Weights of a small transformer language model.
Training: a variant of Adam for these matrices, 5623 steps.
MLP neurons of a small language model. Each row is named by its layer, matrix (up: input weights) and neuron, and shows model dimensions 64-159. Each number is 128 + 32 x the weight over its row's rms, rounded and kept within 0 to 255. Numbers have three digits each.
After each neuron's rows, "fires in" lists the words (lower case) most often at its 100 highest values on Wikipedia text that the model never trained on.

L6.up713:118077113163150107036197140137133127111176177111091122105152104090126074113128198125157147059135132119134109206174079107107127134138092076066121110214126119178100069112114141129124129108161135122171139124175118164151135124103094121103087129136113141120159035106111147159135124126187120112
fires in: "and", "of", "or"

L4.up217:150121124134117184076116104111120124073111129133153140062196170160133151079183172152170088128075119140134130092154132134108105127168109162132156140088116144107165087154109151138136106129131070145086161062086113156146191142116190159144094064063188059115057090102138173091174111103172113090
fires in: "in", "as", "a", "he", "during", "for"

L5.up507:134092125082150105129065142167096156104114099084164139078085138185105137126129148172071144099176114070159204089117149154133116137139085144108158157086147134162152192079093134117151014134136098109105108192143105100139094129173085097145141148106104112166143149155129151099150144138127164208
fires in: "the"

L4.up1023:127087108106064140215161136123180097166155174074163136131123127150049124139134148142094097062111156121122157105154114132120118162128149169090117112131144097107168140152110142106106137137127116181126160127076073136130175124124072171166133093126059129154146123140118103160123137133165140163
fires in: "and", "not", "never", "also", "code", "noted"

L3.up286:107113142083163105184171121162139132154112105055126186124138127175151165113106133101106112095151139142135129151119129147133128159119150074119137130109150101154093143119069112142149132157159150109138130111090104156170118128138114099131159150127170121127156150108135111135148062147098167178
fires in: "out", "world", "australian", "berlin", "kinnaur", "public"

L3.up679:144106143086158097174172159148136139119090133106121063109173145161141093105134144150090058122058125123105140106137140141127143104102143151136118144131165091135128149148124144123132193194125142060068104139102185151144079182123154140137099139143201133127140124122102144093149096098127144126
fires in: "votes", "while", "various", "macquarie", "headquarters"

L3.up661:085101136099075068136086149101138108164116075196146115125104152135070189110149147145133050118136149110171124078134144121107161143116124195120082125148152100145132115120157104129150140171113153102108105131118084129141061090149119116133121118078192146125129088074110188184185202148142182150
fires in: "most", "district", "legislative", "total", "light", "private"

L7.up282:140100118153130135067218120174182168179092146153131123092142166156075130127151116087135166142163150118200082119146161171141141125096035146116112133097117115181151126092145140157090102136109139146096129129129127182133153132118105162160102109093067186090132117093132123148094106124165091181
fires in: "had", "born", "he", "could", "won", "was"

L6.up238:157119120141132146116173154172165159088181128120143152102109077129110088104139131131126098102178137122114156088152093094106131142093067099086163095122137115141175199160115153098129143104137126040103119142116131150200146215071133121058074146133163162145063183143073106149118122129122091151
fires in: "it", "he", "the", "in"

L6.up913:129093053190134091130173098161147121127096133131097156120149132134190115125202154109195066151085155118133083158112163144140140096125140090117128154093123140137149163126157141135160101011177136104125109131100159116112116204086073116173155141105170109113076086146085116130114127164123088130
fires in: "until", "end", "time", "during", "two", "other"

L6.up225:149113122162129053106123073096123104097107112157139183113131093137140118097176175107183170107127131118095124195148163145168138144138181080094162124102085106149152121131110111095117094091145141116113122196054108081176076119175026134117077115139135176137135108082118134155118132118105158111
fires in: "is", "and", "or"

L6.up232:104025076167104168141156179129112076109136145117166099119101143067136127173225147064141154140107125153204116177108113134148179169133142144118112127143100112074158170121138106179122100144157123123162096187094090176133080142095064111145126115164099152120127121168123136152131104113146078074
fires in: "for", "over", "by", "against"

L4.up88:112092106094116128143167081121132133130130074090160128128080150112144131155149101175119120084071095117132190030153126163173161184149181133098161149118089127146133117117158127120146125123091122130126113120064109128105151144114040138112125118097056116164123173110144142154090151155075113190
fires in: "and", "soviet", "the"

L6.up647:120106128165068148057154169188151139128154122074108142053090102110131087108144104145198143149071157121194095156133089152118136159169125103098157118069134145106173214075170152151152152121142151110117149140109144138158108109057155115118120085134109184076107100085093146183108104136070109137
fires in: "he", "it"

L6.up138:113072128160108168104091152117155103141159143076163208123191114133108163155178127180124187136113183088077134209126151118137136185076173106113114148141147111103153102136174109155139113186174100145137129119132100174126152077160142129130108097072108156139090153120107126149111155122171115115
fires in: "2", "1", "4", "8", "3", "6"

L6.up297:115097108149112086112140102116138085133102209151107187102159171126085179095150126143170165086136111115214183135171121155119143093111056154130188113168134126105149152121119103116106131164084081141089129112170143133124163080137130152112184063121158189226126152173109186147125096096191133119
fires in: "he", "she", "boleyn"

L5.up1005:161140107152159126109110150228173168184126169124135147122106145158097147081115154153088112102144127099069145138150061125111107070108112156110062130076148084109185220108105112119160123085131114067119092196134194131166156095168150123162170151089142106143104162186145154141138064112141097185
fires in: "the", "his", "s", "a"

L4.up95:185179100181102166040113173175081113115103152095123125136128106133088066140134108109156125183109240106171084227103124102137128133130098083130145127155153188120139129124145152121110135132192141084121104118163126120123066111135141053115145079111136165124129114159116126093114100116124101056
fires in: "of", "the", "by", "as", "for"

L6.up318:106175127109113160147149123158078158108124148088170179106147122121072164063134145115142158138131138069062063130107108132101136136102073105075109117124182166151126161028057121144118075063208097134083135112108128093115123086128115113136132142102122155125129140150148149157148109102202111084
fires in: "a", "preliminary"

L6.up697:182130084083175171100161162243151106082097159147032138100163178156122129084146188114146114128147168132125136114145083147081110156141150108095200099144101167088160129099120180102112122136160131089124119125125170208113075121144116158141148105096148135109138187193118159148127109118127063166
fires in: "an", "the", "since"

L6.up842:117107099133137184119101184151154124155097164092114125034151158155099110086174130089192065138159141112117118144194155128139169119165105120132192107137147119155148124107122190122156102109136130161080158195119133166103098062127108137159163162073165175136063117101153154121140122138121035114
fires in: "on", "in", "the", "a"

L5.up505:193144114175109098084144112117104185143115131116144156103167051149149098151150150133185116128154169177167101089132155177150133202119139136130245143101129149116154130121134079145163132138102132087130096174138116104166159103157057120102141156126091116100158131132202138122127072154110093125
fires in: "and", "ksa", "national", "s", "usa", "states"

L3.up121:093117137123141140158159137160094164107106136074168171156108145139142147113133108130078134137160147113121139116130124139113151090125096107049120145097117130141139103132159139121132087111138128147104122191153059165157112087074117102127139105085182129150135128114152149192091116120079114068
fires in: "work", "series", "according", "chicago", "collection", "election"

L3.up187:079162162149136189130110129116131098121188088122088112120137103168092145121131141130191196121062168151148102131086103117128139164132104104119157054141159079141130174092200065115073108109128146151107134164132149085159136133132131088142065159124116108145113116152086145170144128093141168255
fires in: "mi", "private", "it", "prison", "principal", "black"

L5.up691:116081082050111131093121186111133077075110122165083108127127135130127172184092137111111162106119130113183122135125171145141129106115094144076096096152176081176150089085050093142118120160195132138126101080129135154152154128108088152131118152137148176093075147152104098089124131175109112192
fires in: "of", "the"

L6.up705:205157113120090100108118108122126095122126065147169139105171103140129156141110151123148199086109159135152109142136190168123073109126056102093193089098128155173129161105117092124124065154118124117112128127132163119134133136115093131140135088126081082096111097090115168118081181164151130166
fires in: "the", "grand"

L5.up184:088071150151153153145091141132085095114173097145132143099158202116132169142148156104194171144159105159162147118125125170078131126134102049049129152110087172100099172059044129107138146119174127034139095108146161111118160163128096081177083141117167169166148095104135140144152074172082078108
fires in: "which", "of", "first", "a", "following"

L4.up527:106101135100183060181197071150102199127132149107172145127110130071187109100044138179097111115111103143098105175125094133104097128117132141140180119083105082119141130162115132151135083173079134057137094160155159165178040157110101110133083151156113142088140132097141130136110123143110148159
fires in: "and"

L4.up577:129095111137101190159126150098129114146111157075160094082176069110113121174165131150090087144121145145088142106139182120135130144148158138034171109118140143088118124118140144156093153128123135159107106109114107176131172081168100138127201093114122129114129212094125143148132148148126151123
fires in: "a", "an", "are"

L4.up991:127108121120127154162149124143100115202156136070128118157093126124166126136132122146080120111162193043168140135150126176098084163129099153079143156134180128122138074049139099135099096157158125058101098120081140089154135114089007117146170109097131172091173193171103143135131150077103131169
fires in: "the", "of", "as", "between"

L6.up246:190124114141143089137104141102108145144125156142112162109199117091149109137158167093187062063103174146103085135132186137152167127116130122121159129160085156128103079145111174111126155142101106081080127137110120129099114135131161101167077145096121172076148098160168079142120080138105097139
fires in: "other", "league", "two", "various"

L7.up962:188094146105118130116122199139134124127078146089167114070148133163103152141122099152105070063172203094157109108138127112125196165125148161150157105150163073110127143117194159119125087139147108136142128075093137133122121096179080110135146189141119108093131116129114155142136115100100122131
fires in: "a", "an", "the", "its", "placed", "lyricist"

L5.up132:091118078093148143189166099101175091116135131074128150155194128151146155137154136121108126167118244158128131089196120158047165182190081113099154071136143120119159161105121128103140136173107121132136087156156185158135121156161098146131137147123053136175172132115122091219150141176137098108
fires in: "and"

L5.up457:130064134125148093126159160138104107148067073091131186071127139166140141162130103097103148093104080140095176140164104162164130058114140134094130123076141114117171144112116133134115108118126131084101115148144087154079094195138091093169140129163081107118058179114128149132098155204133101167
fires in: "the"

L4.up561:149097122105142051150129099126136115096147118089175125135157104123145082124213138106126136060157114144093084168135111110128114126160086098107185107119127153166126128085109079137084073139122091134133117226112162161142114100154156069090070100106084196150096159167098115187136107138165164146
fires in: "0", "2", "8", "7", "12"

L6.up167:144136125177193101162113093171170139120084106089165108089116162118117114137095113168169120181163083105122094114125165119139158105140140147155159126099110111152159197112077066106137146095127164126115081157131153089155074155122192073100151181151125111115079184143126171162084117116053169121
fires in: "the", "a", "another", "this", "whose"

L3.up885:133093104132172074141149092125128145161141073076139141132120099136073151146121136139162109090147161153141093140126139132112148144122086153168162058149166177151104082119128077152113071167136142121144106107123101132158111142148090097141200107097157159125140104137155118124146073109115145219
fires in: "a", "public", "such", "town", "publication"

L5.up949:106155132135134165081112172132125111125110169099100209128143084142132122143102091126160154172129211090166137214138129172120149131104149129109158107131129076131103094101121087165168143168137127151135097161121107114100137146098157126180112101124101171108164101177127121116101105123136044099
fires in: "of"

L4.up1005:087090074113065145142155139127153131172082120063145138052098151168147198152117115134149184142124186106113187118123156112047156120156138112142126106096076133145136155104161120120131153200156091107050098174123080180154170120144168133126174093111225133125099153112103144121059097079176121088
fires in: "1", "2", "3"

L4.up715:138080068126099118141113189170116141107105135068175164164173105110166082107151150094222083133112150106190131191125107102132192129130165137097113083123091127154151130088125141121095123137122156128138121157155171150119063113120105113102160138062201121117087108158123146158097147145153111099
fires in: "as", "with", "because", "an", "the"

L4.up528:174162134144153184112131122181153100150131098080158109078171190138098146172137155083154208116149145100117132178147090120103117122138088130044128153105124134113167173088051115127127089138161104129119079199073139171103067074110062092105170086076167171182080157093098140114128116162096089106
fires in: "the", "with", "a"

L3.up120:085135111099154105136144136107114131122144074030092117097072123157147125102131138117166035104151128142149117166123124129082143141114129124151108144118140188107137118118103128115126128113120127123127094143145177148164129117179125067153237142066101151089141211113116161181128117146086155091
fires in: "where", "world", "w", "public", "community", "ground"

L4.up557:158093170083175122175138083141154065095170085092120091145123072137146087115120079118149155110173155117170056168135140118071167126090085128082104082143121097157133139117111148149127144162146118078098094106115172112156123084166156055121146136149089156120144155149137110166120124106100180152
fires in: "of", "political", "the", "a", "and", "that"

L4.up943:133120134110219105090150103144106097156090110164155132114171115154150112114126129117146149128150148121152209181134146145114155150150117125071149159107137116117136109123121161148103046156161128102109066201093112129140166098096106091124167112099091133142113127129168140130061132161097135124
fires in: "the"

L5.up20:114113097084135044142132131141128057090142123054141165143118120158117065142142155124125117138109159170130114148143122190137107092097112110065204092158175138140144188136046144152143053123135118134148117100143145202102193186094095178155131129132120157094158148081071109153141133155159125151
fires in: "and", "of"

L4.up587:151106092100102051114155119107176124120109115125117104109110132115145094127083141141128151095066086088159133099154172127138123154158080134027161142084101082159074164143134160152137128150125138179126093157157127103158104165107047107125167110118107138098171192131134118135101130168138148190
fires in: "and"